MLP neurons of a small language model. Each row is named by its layer, matrix (up: input weights; down: output weights) and neuron, and shows model dimensions 144-271. Each number is 128 + 24 x the weight over its row's rms, rounded and kept within 0 to 255.
Before each neuron's rows, "fires before" lists the tokens most often just after its 100 highest values on Wikipedia text that the model never trained on; "fires on" lists the tokens most often at its 100 highest values on Wikipedia text that the model never trained on.

fires before: "=", "\n\n"
fires on: " ="
L2.up1166 [143 115 123 178 142 139 145 128  85 105 124 131 105 144 163 131  85 138 102 138  97 133  86 146 162 118 158 148 121 198 131 157 101 127 151 137 167 100 102 126 110 129 207 130 125 109 164 155 114 132 133  98 155 122 117 126 143 108 144 118 146 129 146 133 121  94  81 159 157 123 146 148 120 160 142 131 111 113 103 136 128 109 121 120  95 111 111 127 115 108 187 157  73 124 140 131 134 140 137 109 156 132 105  82 133 147 116 139 115 129 138 160 119  96 111 109 176 165 118 119 166  90 111 149 100 122  98 105]
L2.down1166 [100 143 135 105 139 128 121 142 121 136 165 134 113 103 153 115 165 108 105 104 112 153  82 124 107 123 135 131 170 112 116 156 103 119 159 101 121 114 144 138 145 129 119 142 154  94 138 148 120 168 106  89  88 124 139 144 141 102  90 174 147  98 144 139 123 114 100 142 146  99 109  97 131 191 148 145 123 115  62 163 112  89 158 115 110 124 114 107 153 154 101 175 129 126 122 169 133 145 121 119 141 156 107 114 141 131 151 128  81 158 130 124 131 142 139 118 154 171 129 142 147 103 126 169 152  77 113 117]

fires before: " |"
fires on: " Votes", "0", "4", "2", "8", "9"
L6.up100 [ 99 123 146 129 142 119 116 155 121 144 170 155 162 148 138  88 140 127 148 150 127 131 155 144 125 187  98 124 138 135 122 142 114 127 154 157  99 103 105 138  64 172 134 142  98 169 143 166 117 120  97 131  86 179 130  80 107 187 162 148 125 138 103 106 111 137 106 121 126 130 133 169 145 153 148 141 156  56 120 125 125 153 107 121 145 148 158 134 113 138  89 111 140 144 127 109 117 111 181 134 137 163 130 134 150 121 102 105 146 134 112 119 120 137 105 141 148 105 172 140 138 167 130 104 120 115 172 135]
L6.down100 [122 104  88 112 133 158 115 116 133  97 131 180 136 132 101 164 139 155 156 129 150 121  95 160 118  90 129 176  94 154  83 133 151 146 100 156 133 170 122 148 106 147 124 140 186 139 115 114  85 127 127 139 119 140 132 151 141 123  90 139 135 133 142 108 140 123 154 144  95 112  73 157 144 123 175 159 124 143  87 151 131 146 150 122 106 140 121 160 117 186 138 155 119 112 109 137 119 148  91 118 112 134 120 130 124 160 140 114 105 119 173  93 144 128 111 162 143 143 102 178 125  77 117 110 127 134 107 174]

fires before: "=", "\n\n"
fires on: "=", " ="
L4.up838 [162 118 153 113 129 122 108  98 156 141 129 124 161  93 156 136  94 140 124 118 113 114 110 137 141 156 144 124 132 121 116  78 118  74 120 106 134 117 142 127 140 120 146  98 127 110  73 142 193 141 100 126 133 120  98 135 143  80 109 127  97 122 173 128 140 117 152  97 102 157  82 106 149 131 151 152 132 146 160 155  96 149 116 109 132 139 105 149 145 115 102 125 119 139 133 146 135 150 102 172 138 124 147 143 163 125 157  94 121 104 137  84 120 122 130 142 152 151 180 133 133 129 127 130 163 108  88  96]
L4.down838 [168 114 137 110 150 141 113  90  91 151  90 139 113 115  95 127 108 153 153 138 106 115  73 131 102 165 131 103 134 119 138 100 134 140 123 121 126 112  83 139 115 111  97 109 134 123  59 164 111 139 114 126 132 132 118 119 153 178 106 131 102 165 125 124 147 114  83 121 156 113 108 119  94 140 178 140 156 124 153 107 112 117 163 118 156 126 148 102 152 143 107 148  75 157 102 146 135  92 143 134 115 122  76 130 128  96 105 162 106 140 131 115 160 153  70 175  95 142 128 116 119 111 138  87 137 128 150 178]

fires before: "s", "in"
fires on: "'", "-", "’"
L4.up85 [117  96 132 172 121 166 146 157 132 129 124 102 159  92 122 130  88 132 176 147 170  96 119 112 142 152 127  98 165 132 120 120 157 146 126 174 123 159 129 123 135 173  75 160 119 120 153 171 105 113 134 154  99 167 127 115 105 122 128 136  95 119 134 116 113 148 116 119 144 143 156 121 153 155 138  98 171  98 125 114 144 127 110 103 141 144 118 205 141 108 100  92 134 145 114 167 144 131  90 114 127 119  94 116 153 114 136 134 137 138 103 117 145 160 134 118 120 120 109 134 140 128 133 163 106  91  90 147]
L4.down85 [125  94 143 137 102  95 119 146  93 142 110 112 180 122 111 138 122 138 111 118 107 128  84  96 138 176 133 120 146 151 156 124  81 104 133 111 128 113 151 126  88 140 128 152 115 120 105 139 146 152 109 142 118 118  89 127 153 107 143 168 105 133 147 123 124 125 135 143 157  73 138 106 129 137  93 141 104 123 112 118 124 121 155 139 140 163 112 139 137 119 146  82 192 159  90 108 101 145 162 110  82 106  86 141 146  79 152 189 149 134 109 111 156 142  99 122 103 131 145 127 116 164 134  98 138  64 141 152]

fires before: "\n\n", " The", " In", " He", " His"
fires on: ".", "\"", " million"
L10.up536 [123 122  97 117 101 114 102 102  97 112 154 141 105 107 119 187  70 151 165 115 130 165 135 129 141 134  97 133 110 135 116  96 129 177 162 116 149  79 131 113 124 140 145 129  96 145 161 114 116 128 144  97 136 146 131 174 122 153 129 117 160 149 134  86 134  92 115 129 140  75 102 139 117 147 156 101 170 159 125 124 105 156 122  93 107  98 131 137 135 132 153 131 169 128 107 138 198 107 144 127 116 109 119 179 121 126 145 141 166 136 146  79 159 112 146 106 146 130 175  88 111 120 128 134 161 135 108 138]
L10.down536 [121 166 110 130 166 169 125 116 126 140 175 112 131 128 120 151 135 156 112 107 106 131  95  98 157  90 145  99  87  70 177 133 120 156 120 145  97 115 109  81 105 154 135 119 150 126 141 140 132 103  98  89 122 143 126 101 141 140 132 141 135 127 138 113 115  96 169 113  89  27 132  89  79 149 151 165 136 119 109 136 106 137 171 144  92 130 141 138 136 127 113 201 123 165 103 131 149 113 107 128 154 159 137 104  73 101 104 146 135 128 125 127 103 130 105 128 143 123 121 111 101 108  91 130 108 147  81 165]

fires before: "s", " of", " in"
fires on: "'", "s", " people"
L9.up763 [102 126 140  60  60  79  90 103 140 142 118 112 128 118 152 133 169  83 144 135 130 121 166  81  98 163 113  88 150 123 181 146 101 151 147 106 145 152 131 140  96 133 136 146 149 166 107 178  99 110 123 125  90 121 147 149 106 148  40 128 150 131 123 139 160  95  80 122 151  69 142 164  92 123 135 107 140 106  96 111 151 142 113 103 105 115 101 145 110 105 137  95 130 131 131 116 115 147 130  98 155 129  96  76 133 135 162 128 137 111  95 140 129 107 133 103 147 162 172 127 112 147 104  99 129 151 124 127]
L9.down763 [158  65 129 107 116 143 157 141 144 159 121 144 105 131  86 152 114 134 128 131 117 133 134 197 150 106 152 125 129 155 147  95 115 192 125 122 113 114 138 162 125 124 106 109 139 149 165 127 111 111 155 150 104 124 158  95 123 142 108 132 121 152 133 106 115 136  88 153 106  52 110 151 130 118 127 117 101  99 107 148 142 118 189 148 103 120 139 132 131 121 135 147 121  68  97 150 154 130 121 102 181 172  94 187 121  99 113 116 110 171 143 109 142 161 140 156 145 120 121 127 170 138 130 126 143 112  93 145]

fires before: "\n\n", " a", "=", " -", " of"
fires on: " =", " is", "\n ", " following", "List"
L2.up177 [ 96 158 155 158 144 140  95 167 132 137  89 129 137 102 158 107 140 132 116 124 130 112 142 107 139 145 144 123 169 135 120 105 167 145 150 112  70  85 127 135 109 165 126 136 135 111 143 103  94  95 139  42  96  93 123 127 140 109 138 135 120 144 157 114 108 115 125 131 118 111 169 132 117 131 133 141 113 170 176 119 149 102 133 174 139 109 151 155 146 175 170 122 119 100 122  88 109 172 115 123 132 118 108 140 145 118 141 113  90 147 180 125 102 113  81  92 121 144 139 151 147 118 129 114 139 129 154 108]
L2.down177 [122 118 139 127 121 113  82 119 166 143  83 110 113 106 190 166 121 150 145 133 128 145 139  68 163 145 171 116 178 143 127 113 157 147 123 117 130  64  80 107 110 165 143 160 135 107 119  94 122 110 137 114 111 115  79 115 114 130 137 143 148 119 130  85 109  87 138 146 131 121 121 147 178 124 156 128 120 122 130 103  98  96 130 134  81 111 146 108 128 131 139 143 132 123 122 125 111 146 110  86 119 106 149 129 133 135 116 101 156 112 144 106 149 137 133  99 159 106 137 179 147  88 116 172 119 139 137 106]

fires before: "s", "t", " ±", "d"
fires on: "'", " |", "’", "ipp", "ap", ","
L6.up1056 [114 126 111 156 136 117 130 136 123 103 132 137 134 165 113 155  78 102 119 123 121 102 161 154 146 126 115 153 114 120 138 112  97  66 152 125 148 159 123 130 131 100 114 109 134 116 158 116 115 112  69 113 121 140 161 116 167  97 127 127 144 129 132 117 162 138 169 117 111  96 150  70  95 167 142 107 130 152  57 109 101 131 130 116 182 111 119 150 138 138 121 112 115 117 123 104 136 116  90 140 161 157 137 145 153 130 171 161 137 135 122  89 107  87 182 109 113  99 154 134 104 123 110 158  67 138 163 128]
L6.down1056 [110  87 103 180 133 125 126 129 140 140 120 104 136 136 127  91 195 128 135 120 131 110 104  90 113 111 159 100 139 131  95 120 141 121 162 142 104 121 157 132 109 114 106 175 121 132 166 139  95 152 122 166 146 113  95 118 158 123 100  63 125 136 118 160 117  85 116 122 156 131 142 129 188 157 161 113 142 113 106 148 127 129 134 157 144 126 148  93 163 134 173 126 119 116 185 140  93 140 108 111 104 131 152 115 163 106 119 162 129 134 109 117 147 126 105 119  84 158 105 154 148  66 143 143 145  69 139 163]

fires before: "|"
fires on: "  "
L10.up984 [119 180 153 142 154 125 116  92 154 107 119 116 121 122 137  98 136 144 129 121 155 104 137 157 141 154 144 126 115 131 141 149 133 129 128  82 122  95 135 123 145 155 125 156 188  96 107 133 131 138 124 145 173 125 131 123 155 147 104 151 123 153 149 132 155 149  78 112 113 131 128 115 112 138 110 156 145 122  99 112  88 187 157  91 112 165 110 119  75  96 143 154 151 119 137 133 114 165 133 146 135 147 128 138 135 127 149 107  95 145 106 125 106 183 114 146 165 128 101 142 106 116 164 125 139  98 123 115]
L10.down984 [162 155 108  99 129 130  86 132 139 103 134 119 170 123 143 132 120 105 110 163  91 118 115 148 135 153 103 151 111  86 121  94 113  69 127 137 125 162 129  75  99 121 110 107 135 159 139 129 154 115 116  93 106 137 130 140  91 161  82  83 146 116  86 132 131 127 135 129  93 175 160 117 134 143 136 120 116 157 160 149 163  76 141 144 137 106 160 127 122 129 142  47 156 128 108  88 162 114  91 147 112 121 164 132 124 151 138 129 139  96 126 108 154  49  87 110 127 156 106 118 153  89 122 116 154 134 160 122]

fires before: "\n\n", " The", " She", " It"
fires on: "."
L10.up85 [137 124 115 113  89 104 148  98 100 124 182 127 157 117 150 153  96 108  93 111 103 132 109 141 142 129  97 129 133 115 117 130  93 144 143 131  96 116 159 132  89 179  79 125 120 168 167 116 167 133  82 119 121 143 128 110  84 137  99 111 128 137 119 161 157 112 144 132 163  82 120 136  78 150 133  58 142 128 149 131 116 126 136 127 154 133 150  93 131 101 148 103 117 142 110 112 144  93 159 104 126 129  94 125 145 140 163 122 138 126 152  97 125 106 146 129 120 138  97 147  81 138 118 120 136 127 108 169]
L10.down85 [ 89  88  98 130 145 148 102 119 100 135 135 155 103 161 125 130 132 147 108 147 134 146 134 117 131 106  87 143 104 128 147 162 126 133 125 163 132  99 104  90 151 122 134 114 114 139 138 139 133 102 144 134 135 118  93  84 144 132 156 140 135 108 167 154 114 115 163 108  93 107 124 134  79 111 126 108 120 189 170 157 116 135 108 186 122 126 141 151 147 165 128 197 102 117 113 144 124 155 124  99 106 110 138 108 130 108 121 134 143 148 161 119 118 120 135 144 145 145 105 138 134 118 104 116 108 127 163 107]

fires before: " |"
fires on: "000", "4", "3", "5", "6", "7"
L2.up232 [148 137  90 132 121 129 116 213 121 138 114 104 100 140 140 120 133  92 155  92 122 130 102 143 136 107 117 132 128 132  82  92 130 155 131  89  86 163 121 162 151 104 121  86  80 137 147 116 155 159 125 135 128 123 116 112 119 154 157 126 134 123 102 116 132 114  98 111 130 147  80 116 106 111 161 100 123 140 168  73 110 173 124 132 161 180 123 127 131 158 127 103 118 175 170 148 109 105 150 122  97 176 103 165 164 134 150 130 150 124 146  92 131 116 143 138 126  94 124 169 137  94 110 148 124 112 114 104]
L2.down232 [150 124 133  96 102 108 117 126 107 140 106  87 160 135 157 123 125 125 155 140 117 133 131 112 106 111 144 138 140 127 126  79 114 103 112 106 148 108 128  97 132  81 157 164 123  90 130 123 116 125 123 179 110 137 108 142 125 107 123 143 136 137 106 108 163 103 104 171 170 135 127 129 125 170 147 116 137 145 163 120 120 169 134 141 108 179 146 141 122 137 122 113 141 134 152 139 105 136 167 108 125 174 159 110 119 163 171 162 158 137 145 110 134  91 153 114 118 159 123 171  86 105 106 117 149 132 123 148]

fires before: "s", "ion"
fires on: "'", "’", "ept"
L4.up1015 [158 139 142  91 119 132 144 174 128 100 117  97 147 121 104 117 121 168 157 111 125 123 107 159 141 144 136 150 136 118 159 122  91 117 182 140 116 137 125 185 121 131  78 153 147 100 110 161 107 137 137 107 151 143 155 132 121 135 116 123 114 122 152 116 151 168 117 104 127  93 143 141 123 144 105 135 152 115 145 112 143 168 119 133 149 124 118 122 102 180 107 138 122 105 138 145 166 141 139 103 126  98 107 157 124 101 142 188 129 121 120  88 149 152 159 111 111 154 163 154 152 113 152 130  96 113 162  92]
L4.down1015 [100 120 133 144  97  95  96 104 162 133 189 140 100 133 146 137 132 172  75 137 143 143 144 131  96 148 152 134 159 124 134 139 170 137 155 160 126 182 141 135 103 157  61 108 141 177 130 146 122 117 152 148 151 141 136 122 121 117 109 160 107 113 119 111 103 146 135 128 152 135 120 158 163 125  96  99 126  99 109 111 124 170 174 111 122 177 109 131 146 117 132 140 130 138 157 135 121 162 176 103 129 155 120 112  88 101 102 106 129 152  77 131 132 154 143 138 154 163 141  72 108 149 130 116 101 113 144 116]

fires before: "=", ","
fires on: "=", "n", "-"
L4.up496 [160  81 129 145 117 190 121 124 153 152 174 107 119 100 152 165  97  97  77 135 108 109 125 134  90 198 137 112 133 152 133 140 154 171 127 109 156  82 139 148 114 149 105 104 109 136 133 138 161 148 134 109 160 132 122 100 112 108 127 142  95 135 147 107 129 104 116 128 132 132 121 121 114 132 131 154 132 108 121 158 117 133 140 114 111 105 172 141 123 124 101 113 112 114 107 123 153 149 120 155 125 119 134 162 113 103 135 118 181 130 130 162 112 161 125 112 147 126 117 102  73  98 129 106 159  96 178 109]
L4.down496 [104 169 146  88 118 128 137 123 100 146 121  96 167 117 118 130 152 117 155 139 123 158  88 119 117  66 129 122 125 142 118 127 146 137 105 139 122 139 109  89 167 122 102 131 149 177  60  91 116 105 118 126 153 133 173 164 128 142  86 131 110 127 164 166 154 107 102 123 115 106 148 173 145 140 145 116 114 140 122 132 147 118 148 136 159 140  92 126 164 111 105 111 137 120 138  93 171  98 136 118 119 134 120  85  91 143 141  93 109 108 148 117 143 103 157 146 146 135 122  95 122 141 118 103 123 141 106 130]

fires before: "  ", " Swing", "t", " m", " years"
fires on: " |", "|", "'", "5"
L10.up484 [101 124 142 143 172 188 129 151 152 117 126 109 108 127 132 123 130 155 142 120 124 123 104 113 152 137 113 124 139 129 125 121 160 120 172 126 115 104 101  79 149 155 123 122 100 144 140  97 101 110 132 115 168 150 168 110 143 111 110 165 163 115 108 145  93 162 106 127  93 102 132  93 159 115 107 130  81 142  59 152 133 128 135 129 161 119 159 149 178 102 132  52 132 185 161  73 144 101 114 104 160 134 134 130 128 199 144 127 160 140 103 137 122 126 102 138 147 162 162 152 137 131 168 152 138 116 131  99]
L10.down484 [156 138 153 133 121 196 132  97 109 134  95 144 120  88 106 164 132 134 151 146 120 113 138 114 122 128 108 137 172 168 102 124 132 126 142 142 153  69  54 107 148 146 142 145 105 185 117  98 119  87 132  88 146 123 125 121 112 102 138 148 137 128 163 117 124 176 139 142 160 128 151 164 162 151 121 146 113 126 128 132  96 135 106 129  88 143 134 136 119 121 170 129 148 156 125  71 121 143 130 121 149 105 122 124  99 161 148 135 163 128 112 120 156  95 114 156 115 112 153 100 171 117 186 137 103 130 110 151]

fires before: "-", "s"
fires on: "-", ",", "("
L10.up695 [119 128 141 146 129 178 144 174 136 104 158  66  94 134 135 109 153 144 121 135 127 133 129 134 118 205 130 153  80 135 105 116 120 100 135  97 134 135 118 174 144 103 126  98 119  87 120 167 113 151 115 111 134 101 108 116 100  96  89 120  94 137 121 130 114 173 111 136 150 152 159 117 147 112  97 126 100 123 103 133  78 160 121 132 107 144 120 102 149 148 138 174 130 159 107 150  79 148 148 134 139 156 126 150  96 153 101 142 129 148 148 138 148 129 104  97 111 160 152 168 125 112 148 111 124 121 139 120]
L10.down695 [129 154 107 100 142 153 118 132 136 134 141 141 119 123 133 158 110 127 145 158 117 118 141 144 123  96 142 119 157 111 158 144 141 144  98 117 134 119 129 171 135 152 117 139 147  96 141  99 115 100 106  92 169 125 136 140 122 150 167 146 111 120 134 114 126 131 110 116  63 189 104 148 109 166  79 135  98 163  96  90 159 140 152 161  88 147 144 124 143 155 109 142  87 114  90 152 147 110 107 124 116 129 145 143  95 113 124 152 141 128 187 116 168 158 134 110 192 136 142 151 127 123 113 156 181 105 124 136]

fires before: "=", "\n\n", " \\"
fires on: " ="
L3.up88 [110 154 141 147 139 126 115 138 135 168 147 106 138 134 141 121 116 149  67 128 148 134 121  97 136 164 116 134  86 128  92 120 114 105  86 124 121 105 127 128 136 108 124 106 142  97 106 128  92 156  77  81 159 123  62 137 100 132  99 104  86 137 161 110 134 120 156 121 113 128 154 118 171 139 166 139 150 125 118 121  95 128 182 132 140  84 114 105 142 118 103 154 140 105 118 119 125 130 121 113 169 153 113 111 145 159 179  95  94 116  97 107  71 111 147 146 154 135 133 132 130  97  75 130 156  89  94 101]
L3.down88 [107  97 127  91 105 137 126 143 146  98 143 134 129 117 137  84  77 110 104  76 144  73 165 154 115 128 131 163 146 129  90 130 159 135  97 120 112  96 142 144 142 124 132 122 129 131 115  73 101 146 133 133 109 136 132 100 116 128 133 134 136  80 116 111 115 160  97 129 184  80  95 140 140 171 115 136 136 137 120 103 122 128 152 114  72 130 138 107 183 153 126 109 131 122 179 138 128 152 152  77 113 180 142  85 115 150 143 110 129 135 141  94 148 137 151 155 128 147 135 133 139 127 180 149 138 112 182 149]

fires before: "=", "\n\n", " \\"
fires on: " =", "s", "ter"
L2.up1192 [126 152 116 118 122  84 168 125 120 111 119 135  90 152 134 174 133 134 134 100 159 138 147 125 107 134 124 167  77 135 145 129 128 100 150 152 106  89 129 151 124  90 136 156 130  77  91 139 161 114  75  87 136 136 148 117 147 102 108 139 166 154 142  85 171 116 141 148 140 122 163 155 102 108 144 134  66 137 142  98 143 150 132 120 112  84 132 173 138 107 115 152 114 148 122 141 150 146 120 123 137 147  93 150 123 106 157 168 127 113 150 127 127 113 151 158 106 150 118 111 140 128 119 119 132 136 147 140]
L2.down1192 [ 97 146 156 140 136 142 105 108 144 131  80 103 124 132 100 112  98 125 129 169 113 144 106 154 100 131 140 167 153 113 145 101 159 142 103 132 171  74 160 138 141 179  95  89 123 140 112 103 115 163 108 104 117 114 167 134 185  92  84 137 120  97 128 129 100 136 110  85 186 139 110 112 144 177 160 148 152 119 136 105 104 110 145  61  98 189 122 101 140 137 167 114 144 113 158 152 146 166 111  99 144 132 110 113 122 142 101  86 110 121 114 122 118 124 109 118 122 140 143  90 120 111 184 203 142 113  92 138]

fires before: "=", " of", "\n\n", "pha", "\\"
fires on: " =", "(", "al", " regulation", " use"
L2.up887 [129  72  87 146 110 122 111 142 157  87 192 110 114 134 144 132 171  88  98 130 136  72  91 114 117 106 149 131 104 160 124 108  87  85 154 109 130 147 141 129 120 133 137 113 146 101 117 190 134 115 100 114 136 124 102 124 143 144 163 131 144 142 122 124 165 109 132 139 137 102 119 137 133 140 159 120 115 161 132 108 145 143 136 118 150 103 134 113 137 162 128 109 119 131  80 180 133 102  99  87 148  98 131  79 117 127 121  94 122 168 103 116 112 131 126 153 147 116 147 127 173  96 117 156 111 109  78  89]
L2.down887 [ 97 135 105 123 131 113 127 162 155 160 147 113 133 136 133 119 110 163 113  98 141 134 128 152 138 152 149 152 137 115 163 150 132 137 110 147 157 147 124  88 103 177 129 114 124 160  68 119 145 147  65 133 112 132  93 162 115 101 122 139 126  66 137 103 127 166  86  98 149 130 118 142 138 157 175  96 135 119 162 100 134  89 112  92 125 118 162 106 134 166 125  71 102 143 149 168  94 146 141 144 113 126 169 117 106 124  87 125 104 152 141  82 150  99 138 197 119 102 167 136 115 144 131 137 181 147 136  90]

fires before: "=", "\n\n", " |"
fires on: " =", " other", "ition", " Other"
L2.up1116 [116 142  93 148 145 114 120 145 115 106 156 133  78 140 101  87 113 155 121 155 141 102 144 141 101 109 126 177 160 117  99 145  92 143 146 149 108 108 108 101 144  90 191 126 109 137  74 134 110 118  86  94 140 134 157 140 119 126 176  84 131 140 140 153 136  61 137 159 122 141 114 124 116 124 130 135 153 133 113 110 134 170 124 130 127  65 172 135 147 119 118 110 108 149  84 157 121 153 129 136  94 102  92  90 169 116  96 113  99 138 148 130 131 119 194 133 109 141 139 143 154 134  91  86 144 120 126 144]
L2.down1116 [ 96  99 153 106  97 129 140 157 130 151 119 147 168 101 134 158 103 105 173 104 150 128 165 140  91 150 101 143 160 132  92 138 155 143 112  99 139 133 140 134 120 143 119 109 130 142 124 110 115 151 104 106 101 138 127 114 146 141 105 175  88 100 200 131 122 176 139 121 155 120 134 106 188 186 154 144 146 133  96 136 134 142 157  94 112 162 161 145 170 118 139 116 150  92 175 134 141 113 152 126 159 103 128 111 109 139 105 108 119 136 136 116 140 123 122 172 116 123 107 147  89 134 113 117 108 102 156  87]

fires before: "-", "|", "="
fires on: "\n", "\n\n"
L10.up402 [132 169 131 107 144 147 154 141 164 112  96 122 148 143 108 140 144 126 132 141  95  80 164 167 120 161  76  85 175 135 116 133  92 117 125 101  68  99 138 121 128 139 150 108  94  70 158 145 150 114 114 159 139 157  97 140 103 104  96 102 143 122  91  95 132 136 128 149 116 162 116 146 156 118 127 124 139 119  89 151 156  90 123 165 159 114 142 128 168  93  95 113  88 121 159 134 141 126 146  92 155 138  75 115 128 173 114 180 108 114 106 101 142 150 109 108 119 134 175 117 179 155 173  80 109  72 145 131]
L10.down402 [135 195 110 117 120 162 127 131 182 134 107 115 175 146 109 136 148 160 116 115 119 103 127 122 111 118 154 140 156 119  90 160 122 106 130 139 130 140 100  70 140 102 159  55 129 118 129 152 156 126  93 149 136 161 170 131 140 103  84 133 171 113 100 148  72  99 137 117 162 137 131 134 127 119 125 130 177 118 131 166 136 125 135 116 133  86 116 173 104 209  98 124 109 108 151 134 122 124 119 121 108 133 125  78  96  93 140 150  93 136 106 137 142 101 133 108 129 129 163 134 145 133 116 100 118 117 143 152]

fires before: "s", "="
fires on: "'", "=", "(", "’"
L6.up80 [111 138 151 126 131 142 129 139 188 129 137 140 112 169 162 121 124 153 200 139  92 129 119 136 114 157 176 152 100 157 138  98  99 107 120 106 143 146 103 151 129  94 141 141 116 133 146 123 129 160 104  94  82 144 129  84  68 127 113 118 137 126 163 132 167 111  93 121 114 157 133 132 114 151 160 101 151 103  92 104 116 114 164 123 129 112 140 148 150 164 147 140 103 147 121 133 156 170 127 175  93 130  68 125  92 108 108 110 154 120  79 148 144 165 111 117 117 166 164 120 156 140 148 102 138  94 126 130]
L6.down80 [122 130 106 178 137 148 177  76 159 128 128 127 127 139 104 156 121 169 125 139 144 138 121 123 161 115 118 129 143 158 123 147  95 122 146 136 135 107 136 151 110 122 190 103 170 162 143 112  92 122 131 105 131  98 165  99  71 109 140 164 158 133 109  90 154 109 139 136 133 116 153 117 114 146 165 126 110  82 100 123 170 132 119 105 157 110 111 159 116 107  92 129  95 151 130 117 104 121 122 118  82 142  88  95 131 126 115 110 165 155 122  94 141 110 132 145 112 154 137 130 138 127 128 112 116 140 161 147]

fires before: "s", "l"
fires on: "'", "s"
L4.up1023 [128  99 151 154 102 130 156 122 131 164  86  94 185 142 138 161 133 129 125 113 125 129  91 129 120 146 105  84 122 164 123 108 149 152 126 126 142 118 148 172 137 120 182 164 129 188 115 139  98 131 118 133 122 140  80 153 146 107 130 106  72 117 141 173 102 115  98 135 145 108 175 158 131  99 123 132 154 117 106 142 124 120 107 104 104 170 109 139 102 134 111 162 124 123  94  96  77 144 101 106 139  96 113 140 117 131 125 139 209 158 101 123 120 137 114 120 152 146 118 145 129  93 125 117 122 123 128 100]
L4.down1023 [159 111 141 122 140 145 119 155 142 172 138 120 108 111 132 121 139 156 128 108 130 142 115 141 112 117 120  92 142 128 147 113 153 125  98 131 122 129  98 137 149 140 113 151 129 152 134 130 119 109  82 150  87 132 111 153  99 102 128 143 124  81 140  99 147 179  85 107 111 123 194 172 113 137 127 158 106 138 145 164  75 132 143 139 161 123 130  83 112 109 136 142 113  93 101 123  94 141 113 149 159 162 164 108  94 143 116  96 170 122 138 171 129 152 150 140 132 143 131  87 125 127 146  76 147 131 129  75]

fires before: " |", "-", "°"
fires on: "3", "4", "6", "9", "7", "2"
L6.up1128 [148 151  80  80  99 127 150 149 115 154 120  88 122 130 118 136 174 121 130  86 112 155 140 173 197 134 115 140 133 141 151 117 178 122  93 136 130 152 100 165  82 126 167 139 110 121 118  92 163 122 137 116 130 135  82 108 144 119 111 133 114 171 143 146 145 142 118 107 115 139  90 138 150 100  81 104 109 121  71 146 153 148 158 141 162 128 168 113 109 133 120 136 142 161 106 144 151  99 123 133 101 135 147 147 119 135 168 119 151 112 123 153  96 132 137 137 172 155 150 137 130 137 132  98 124 110 155 134]
L6.down1128 [146 103 110 107  79 120 145 161  63 118 128 113 132 179 158 155 175 124 149 131 117 124 139 159 137 134 193 171 152 164 145 103 132 148  91 157 123 151 134 145 117 177 143 100 154 158 151 111 125 114 108 143 107 122 119 130 140 170 107 106 129 128 139 123 109 111 141 153 102 140  60 140 160 142 136  60 132 130 111 140 119 140  99 102 164 125 152 146 152 142  59 108 125 128 161 111 125 128 181 131 129 119 104 133 171 142 127  93 120  98 136  94 164 139 134 197 111 166 113 184  93 134  99 112 102 111 159 131]